Part of a small language model's weights.
Architecture: RMSNorm before each block, rotary positions, no biases in attention or MLP, untied embeddings, capped logits.
MLP neurons of a small language model. Each row is named by its layer, matrix (gate and up: input weights) and neuron, and shows model dimensions 0-127. Each number is 200 + 30 x the weight over its row's rms, rounded and kept within 0 to 999. A neuron's up and down rows have the sign that makes its largest values positive.
After each neuron's rows, "fires after" lists the tokens most often just before its 100 highest values on Wikipedia text that the model never trained on.

L5.gate568,208,227,214,166,223,200,188,222,221,189,189,233,230,244,165,195,180,206,152,203,207,252,206,195,210,216,202,259,219,198,191,154,235,183,162,223,274,241,295,199,189,213,212,201,208,194,217,177,186,232,215,197,175,165,223,198,161,187,186,210,165,190,265,178,235,234,183,209,194,162,132,194,176,240,143,208,196,223,221,194,135,219,202,214,191,230,205,152,204,181,197,179,230,189,227,167,139,212,269,226,226,203,232,147,215,222,255,178,199,185,214,162,280,169,185,249,242,205,213,199,222,234,272,233,176,174,195,191
L5.up568,178,148,218,217,158,251,182,223,207,223,220,164,225,204,186,198,175,178,134,183,199,215,188,165,230,206,220,217,205,192,181,242,198,218,180,147,211,181,268,237,186,169,233,227,138,196,201,169,216,219,235,207,211,219,213,246,218,199,176,240,166,199,196,225,221,172,194,139,277,240,223,248,181,192,187,223,254,188,206,203,241,192,184,144,176,217,156,178,188,214,218,189,178,198,206,191,221,203,184,192,248,221,209,256,168,205,263,203,157,158,220,198,190,164,195,216,195,225,158,190,216,195,169,230,182,208,160,244
fires after: " the", " ", " his", "1", " The", " as"

L5.gate285,201,219,171,179,164,163,223,213,253,189,265,213,280,180,222,208,215,169,226,284,220,195,192,228,228,205,221,226,209,209,219,158,184,185,216,188,183,198,224,238,222,212,171,214,251,145,180,170,184,160,176,262,274,208,149,196,179,184,208,136,201,202,188,195,197,206,185,170,225,249,173,170,198,188,179,204,194,211,187,222,156,228,179,205,237,222,191,170,192,247,237,197,182,175,154,225,241,187,208,229,224,167,172,217,172,191,242,219,196,193,180,203,172,134,193,236,180,204,237,208,255,246,203,155,197,212,198,172
L5.up285,169,239,179,244,212,174,220,204,216,220,210,173,206,168,147,186,188,219,186,202,184,158,195,164,181,142,190,210,214,225,192,227,217,203,213,147,237,215,195,234,183,267,180,222,222,174,196,220,167,231,228,195,143,155,225,232,245,202,192,191,195,201,214,167,163,244,209,164,206,147,160,172,158,203,125,168,176,213,201,170,151,247,240,196,199,210,202,229,227,146,199,200,222,195,164,188,161,197,143,245,222,195,236,173,220,186,217,157,242,182,169,252,182,176,152,268,224,227,222,241,151,202,230,202,186,189,210,238
fires after: " the", " in", " In", " on"

L5.gate689,265,177,239,212,176,206,159,178,152,149,165,183,251,207,207,231,121,183,235,169,206,226,249,202,199,175,240,228,203,191,216,171,198,203,209,233,190,222,184,235,238,213,176,229,172,162,204,191,236,222,192,195,200,213,183,169,233,208,179,200,197,198,203,181,145,166,203,134,187,247,157,214,247,177,211,253,213,174,261,222,203,199,174,202,183,202,217,205,192,179,175,200,179,195,148,210,190,220,199,201,215,207,207,173,200,222,217,224,186,151,230,208,186,143,168,213,220,147,156,208,199,211,200,165,243,196,202,217
L5.up689,169,191,190,234,224,230,163,186,229,207,190,201,216,234,244,202,144,143,215,187,199,238,236,209,182,207,207,195,202,209,192,186,157,222,187,246,181,245,153,227,204,224,231,172,219,171,153,229,165,178,181,143,194,182,188,212,223,207,181,201,211,206,239,207,176,187,199,178,197,239,190,211,158,188,183,204,191,193,183,220,251,205,181,219,232,206,220,219,200,218,156,157,190,174,187,249,177,259,189,220,163,227,189,192,234,198,247,227,152,204,223,139,149,144,142,193,241,224,225,195,181,174,189,168,154,205,234,211
fires after: ",", "3", "9", "1", "5"

L10.gate554,218,187,238,237,190,210,199,232,205,182,259,217,212,185,209,158,163,173,146,195,193,209,220,163,165,255,258,218,206,155,211,188,208,234,217,237,261,182,188,243,241,176,196,183,223,211,199,166,261,239,168,154,204,192,194,282,156,223,147,223,201,217,163,220,163,201,222,183,211,203,207,186,211,185,236,190,175,209,226,243,247,222,160,244,242,204,215,245,165,172,214,227,176,174,207,161,192,196,233,219,228,199,204,170,220,217,168,136,246,154,195,184,184,188,118,235,225,184,176,231,156,213,220,205,239,152,218,205
L10.up554,209,251,187,199,174,234,192,197,208,202,163,204,227,244,196,197,174,220,223,218,215,177,233,175,158,241,183,251,135,188,179,160,203,219,213,222,123,180,219,219,237,240,173,214,198,199,144,233,182,214,207,203,195,153,150,195,205,161,224,192,213,221,191,177,240,155,284,223,245,207,176,262,219,207,226,192,191,126,175,230,243,248,202,216,236,195,177,154,244,257,171,189,148,221,212,147,215,201,201,213,205,150,148,156,201,194,201,163,227,173,233,202,198,189,172,219,231,189,181,223,223,238,221,227,141,150,255,218
fires after: ",", "2", "4", "6", "5", "0"

L2.gate566,210,152,227,203,154,227,189,149,157,230,222,177,242,195,191,231,169,206,203,204,171,181,179,226,162,216,196,240,203,188,134,166,258,203,206,186,163,205,235,212,153,263,195,224,242,207,204,175,197,234,149,178,197,221,215,146,165,196,182,226,212,150,204,207,213,190,188,183,203,215,193,220,255,202,231,253,214,239,200,204,172,195,166,203,213,165,177,267,178,247,205,199,205,193,173,242,243,168,229,221,248,197,188,264,203,194,189,195,185,210,225,168,208,145,256,157,193,191,200,203,207,181,191,248,163,167,180,217
L2.up566,267,174,148,179,230,210,181,221,230,200,157,144,161,181,224,184,162,218,228,212,170,173,144,224,203,220,207,184,223,192,151,211,219,237,182,178,204,288,181,172,195,222,197,200,199,222,232,203,152,187,258,170,185,193,180,223,191,188,181,218,166,216,232,185,177,180,179,163,224,176,184,222,216,226,222,180,172,195,228,156,132,219,210,176,221,154,213,184,242,168,176,209,217,157,208,200,202,172,166,206,219,219,222,209,204,200,246,207,177,181,151,213,202,176,211,209,186,249,170,211,251,188,241,230,203,243,231,193
fires after: " |", "|"

L7.gate385,202,243,148,198,201,191,220,196,199,147,231,182,201,232,215,171,178,166,234,246,180,206,212,220,202,214,209,211,276,191,194,176,221,180,221,202,152,178,209,194,236,212,176,190,204,237,172,182,196,169,203,251,170,191,206,217,193,253,206,190,227,215,169,184,174,201,181,192,175,203,201,184,200,199,174,177,191,228,198,201,221,154,196,193,224,183,210,173,189,263,213,190,227,179,226,170,211,234,196,203,165,210,201,139,195,241,196,242,170,197,253,220,168,201,203,213,196,198,193,241,239,203,196,152,228,171,232,182
L7.up385,172,197,180,182,240,213,192,192,202,201,227,221,192,224,223,261,193,214,203,206,201,171,180,217,224,195,213,163,187,203,237,217,235,217,186,180,159,230,212,160,231,205,241,204,164,186,228,136,255,180,171,209,182,157,226,206,209,203,191,176,229,234,259,198,234,215,192,175,150,166,229,225,188,212,219,154,194,260,216,216,125,235,177,209,182,201,210,174,191,200,243,238,146,182,183,211,120,164,209,173,232,253,204,179,136,177,223,188,178,182,201,189,207,245,165,210,166,167,210,223,203,248,254,215,194,180,209,230
fires after: "In", " In", " in", " until", " to", " of"

L7.gate30,196,192,201,203,165,183,219,169,221,274,218,217,207,225,197,196,215,257,202,207,198,241,152,170,123,121,253,208,203,166,225,201,211,248,208,205,171,192,225,179,172,191,223,199,237,174,199,207,199,193,219,197,264,236,273,228,181,182,184,245,215,223,218,243,201,202,202,208,209,235,174,180,204,165,244,168,217,226,272,211,207,184,221,210,185,236,221,225,195,252,212,184,219,163,223,192,224,144,221,147,200,199,260,159,239,219,212,225,202,151,240,189,156,232,269,146,213,226,221,199,169,251,238,183,151,195,208,166
L7.up30,199,212,155,202,248,208,255,268,223,207,249,226,141,151,236,175,215,165,137,151,215,218,182,205,193,269,211,239,214,208,170,235,209,233,228,195,196,209,181,212,132,186,183,235,195,218,223,207,185,163,210,178,162,198,221,236,243,230,199,174,168,173,169,252,170,178,236,190,238,203,238,146,149,196,220,200,247,228,196,226,188,174,198,219,156,193,207,186,178,171,174,178,191,191,232,179,177,190,178,188,223,190,180,179,160,193,240,195,176,198,179,202,176,241,145,173,221,257,211,169,197,171,248,200,168,219,198,209
fires after: " the", " a", " first", " was", " to"

L9.gate645,147,197,262,190,178,152,206,188,256,174,221,245,206,250,212,189,224,233,205,181,229,234,172,205,169,222,206,167,204,159,196,214,276,270,236,159,192,261,236,259,222,231,164,164,270,188,214,214,195,242,265,225,209,177,226,239,165,137,198,172,212,185,202,194,213,219,203,182,251,216,194,144,188,232,128,163,188,153,212,236,201,173,242,233,170,204,195,144,216,204,178,179,222,203,243,204,185,192,232,226,249,151,234,184,233,168,182,221,252,255,192,189,197,162,217,177,194,241,168,195,187,247,186,215,188,257,211,258
L9.up645,206,209,181,209,302,275,211,235,249,192,172,210,190,177,194,175,198,189,205,173,162,155,207,205,208,219,226,175,202,237,243,219,211,221,136,156,235,202,225,230,202,180,229,193,168,220,225,172,236,154,207,217,199,177,210,225,233,177,208,190,195,237,242,231,182,169,228,184,224,174,164,223,153,171,171,170,214,173,192,168,201,195,217,214,162,183,161,231,207,165,206,229,182,170,257,210,191,228,180,229,181,258,206,186,207,219,188,219,189,186,185,166,205,202,238,203,171,264,170,215,210,188,218,157,202,182,189,192
fires after: " ", " the"

L9.gate569,196,230,189,231,141,190,192,158,188,159,161,168,183,214,213,250,238,191,228,189,203,188,203,187,185,160,176,216,153,173,152,196,205,228,208,160,165,226,196,247,199,231,207,189,167,209,216,174,227,173,229,221,196,257,221,204,172,148,149,198,245,204,223,173,221,183,235,211,218,132,225,214,215,222,211,171,216,209,240,237,166,209,186,217,141,147,155,193,153,209,215,248,226,144,174,232,212,143,178,159,228,192,146,257,227,174,199,179,162,221,255,159,209,203,192,245,189,211,214,173,273,219,232,204,240,251,182,188
L9.up569,184,228,219,175,165,267,189,158,184,171,192,220,218,189,223,174,184,211,171,173,210,146,184,200,210,190,223,166,252,214,158,177,219,219,201,192,136,234,186,251,207,231,226,181,199,198,139,186,194,234,178,193,207,253,210,176,187,188,177,185,198,220,203,144,188,155,159,165,188,142,183,192,191,237,200,181,160,247,191,195,142,188,152,170,214,219,177,229,190,140,210,207,182,206,230,236,236,201,175,169,221,200,227,182,163,98,237,166,172,196,280,204,246,212,200,216,222,257,179,203,161,196,223,128,191,255,227,221
fires after: " |\n", " |", "\n"

L8.gate120,138,265,239,204,217,216,177,168,237,204,249,223,171,216,189,258,194,236,193,140,240,216,206,185,194,212,204,232,205,238,186,243,126,223,167,173,141,198,213,191,210,212,174,210,184,151,248,177,209,217,192,239,205,225,209,212,151,182,157,176,184,227,172,226,182,172,170,168,166,164,206,191,212,173,147,274,180,150,200,201,181,178,137,238,230,203,189,172,214,200,195,212,227,230,224,212,150,242,238,223,236,200,205,169,214,222,224,206,230,157,205,137,241,228,196,158,213,219,217,192,197,228,214,234,159,253,177,194
L8.up120,235,238,233,219,201,233,224,197,227,218,249,258,156,189,192,253,247,216,183,229,150,176,188,191,154,247,191,166,227,195,220,132,227,180,172,152,186,179,197,196,172,155,203,163,205,200,248,203,228,213,183,233,188,192,182,212,163,201,156,194,181,240,293,206,199,191,173,140,229,209,196,202,218,166,200,201,184,174,177,189,146,198,174,187,146,163,151,248,221,170,211,206,221,228,177,193,151,217,219,171,177,179,236,178,170,231,181,165,226,224,174,183,159,199,229,205,201,204,220,197,168,210,228,213,217,190,188,155
fires after: " ", "2", "in"

L7.gate114,161,265,237,181,163,213,213,175,211,218,183,182,195,218,248,201,185,219,215,226,228,199,187,219,191,184,194,192,191,158,186,183,230,204,156,193,162,199,215,233,194,223,150,216,199,179,214,262,194,221,184,200,229,210,264,149,152,198,159,140,222,174,153,210,213,167,159,180,199,133,221,163,164,207,191,186,181,246,214,184,202,202,184,175,190,153,211,162,278,214,198,143,256,215,137,194,190,175,221,194,209,174,185,208,211,171,215,236,121,178,234,189,146,213,245,165,148,225,229,210,232,235,196,206,184,189,237,203
L7.up114,119,197,160,158,206,242,200,208,172,169,215,114,207,200,196,218,162,183,172,182,197,163,159,221,172,222,190,182,243,219,191,217,205,171,201,149,219,184,196,217,132,188,226,179,193,233,188,206,248,192,190,219,237,198,195,247,191,205,213,223,182,214,196,214,247,186,197,190,254,202,222,235,220,207,219,174,192,212,241,214,203,192,180,214,205,212,197,195,289,205,261,182,203,174,228,228,224,202,216,178,176,268,179,172,196,181,192,210,174,209,222,205,164,193,148,232,174,241,219,227,222,176,234,181,222,190,221,212
fires after: " |", " as", ",", " (", " novel"

L7.gate369,221,211,244,220,171,225,213,172,213,189,210,205,220,213,245,222,187,188,240,194,178,240,182,173,200,217,213,234,215,197,212,195,219,272,196,186,129,199,195,129,191,194,193,179,180,195,196,200,191,192,176,194,163,230,234,239,138,160,157,179,209,226,182,240,224,235,172,185,194,172,176,213,227,204,191,191,224,239,218,219,250,225,196,185,137,130,209,158,185,148,261,159,227,176,200,216,206,170,210,190,245,165,224,239,192,145,153,235,190,205,234,210,171,183,195,214,194,170,197,194,246,182,196,155,251,214,180,203
L7.up369,210,233,170,205,239,146,181,186,201,226,217,213,184,200,256,198,188,179,230,207,242,210,190,245,183,170,248,200,202,220,196,160,207,273,241,211,204,181,169,223,221,190,175,172,206,197,164,215,233,258,190,252,173,185,192,186,158,236,214,206,229,182,148,252,164,219,229,246,238,200,200,218,158,239,215,195,208,166,241,228,181,180,216,195,225,229,172,143,206,182,200,233,178,187,161,205,207,193,185,162,205,197,228,171,217,131,262,221,239,187,159,222,146,197,204,229,174,236,220,199,199,206,233,218,223,205,213,199
fires after: " |", "==", "===", "-", ";", ":"